From a checkpoint of a small transformer trained on Wikipedia.
Size: width 384, 3 heads of 128, MLP 1536 GELU, vocabulary 4096.
Architecture: LayerNorm before each block, learned positions, tied embeddings, capped logits.
Training: 508M tokens, 3875 steps.
MLP neurons of a small language model. Each row is named by its layer, matrix (down: output weights) and neuron, and shows model dimensions 48-143. Each number is 128 + 32 x the weight over its row's rms, rounded and kept within 0 to 255. Numbers have three digits each.
After each neuron's rows, "raises" lists the tokens whose logits its output raises most directly, leaving later layers aside.

L7.down442:168133145145097162095133103179085149172137154132105130088113122135108087110108140136149105131157064112116091134100116112100167147117142140143173093191103098139148080155084137116164188147180148152143100115137093208117086114123140123141139115103092090125143100172114106144163153116123148156
raises: "s;", "s:", "s.", " for", "s"

L4.down104:187072120092176138120116079072127187158123168116100171108124100159080151119085158152096113137143113085114081170061157137126110079102159153111152162072122134121132144118194087102179132150135109136148167151166128104109111117105088105160153091091083158136104152092105144170134103145127111103
raises: "\n", "|", "ity.", "ies.", ")."

L7.down146:132182085108150137099124179137135134091148142143126105122140162108166112124169140162137096092173155102142115137178124103133087139128129073138189120101172106121156152195149110066184144144158156166129164110133105129074133093144172118118120138083138131129132113125198125057141127109115193136
raises: "ells", "ives", "ies", "ays", "ains"

L7.down533:114121133104133128175169089106119147110176148172092050144127148076163177095113135187095179133096165131091076102118103115135136157108142141152121104103147141077137128181099142128182137153180103047172131153149125175114137117197115056126129108088109109062135155154137171114120166141128120171
raises: "ers", "ers.", "er", "ership", "er,"

L6.down535:150138094116196166144142072069127156170097142132103134143124062229123125119094167146120212160093095151126102159138123126069116108129138140127168143089081153122136142076118083127186105201120100163150200130222143130062169118115105080124125115112100104115122123054132144198174094139149128105
raises: "-", "\n", "|", "M", "P"

L6.down1013:126155120161134101166193137142120110083117155187161117140133094073162152145178088157185081136136192143154111139163045091122135167126162183101161116100175112155162128172135133110163135134184140178060098117118118133118130096139114095140157103148115133113095168099128136153178113173166105075
raises: "akes", "s===", "s.", "es.", "s;"

L6.down1416:110166147137117153143131159119113088080097169061127145195104117125153137094162172117159175110095139078108182165141132133135136127092131079147153127097150124113130190124147138158101152134109126148141141170140153137155137160120086117135175062187136157114096115085148174153118163143143147090
raises: " the", " their", " his", " this", " its"

L4.down988:074123074126096116148097165124120125126155087124104197159196096115141085126097107130136152108130108115120102168099207128112059151198139183129129096144137179150100116152107081182141140155130165108124114155179133182136120163150143146097097117085079137122093123089124135069190164134094106113
raises: " championship", " league", " Player", "ournament", " goals"

L7.down244:166142120205098176086122143165092124114157066106162123133094144126174116148143139142106097153139115170101063149131111089087104100196068114172149080156124136069139116187094131129128159136136184142076108124137126129167147179176124148144175108102083153098096119101163109164123113222140087126
raises: "es.", "es,", "es", "day", "e."

L7.down648:110197138178161123139200115126113141144132138196158058117083107090101158142156205175123060105090182176126096153070086118089146152114194131116153089119077151106143145128103125109139192148172149126112140073114140119145133109162174161156141142108088140111131163072128108120165090112137115081
raises: "s", "es", "s===", "s==", "es."

L6.down1502:168164159128112162150133083141064087066071209110143135190080125134109127114161152131125178102095127161077180151104141130135127152121130075152089147123141139110135169117121105080148160172123083147157178146110156157164161112129124132157170065128138229174112128127128178175108151143159119095
raises: " the", " many", " him", " these", " it"

L7.down142:136103127136158145141147089153147088147075067163016117113114141093160131120166132150132132115144054107135140117165148133117078174093075168092115115114099134126173176086186168045189143086168147165109115123148090153135145094157138080131169183118100151131186071181097139155157135148134176159
raises: "er", "ering", "er.", "er,", "ction"

L6.down1183:106125114161074066136119141088162115149143098059093163126162156101088072120069086149133140166159074113148095152125147181099135148118128167119149073155110173189102108137131091113123144197139120085099180142133147152155136165131123159093132066157069142150108150060121069024140168126085111127
raises: " team", " tournament", " teams", " league", " players"

L7.down151:153165120127115192160084153125147070091059158150119153185143104104136152076117106120155133100108119157109116172135104129137122188139132063160088112119147100102094188165120083120152090136127070096165170158093162163134138115128077124145153131121144153150115154148088188139132118137129147156
raises: " this", " the", " its", " his", " their"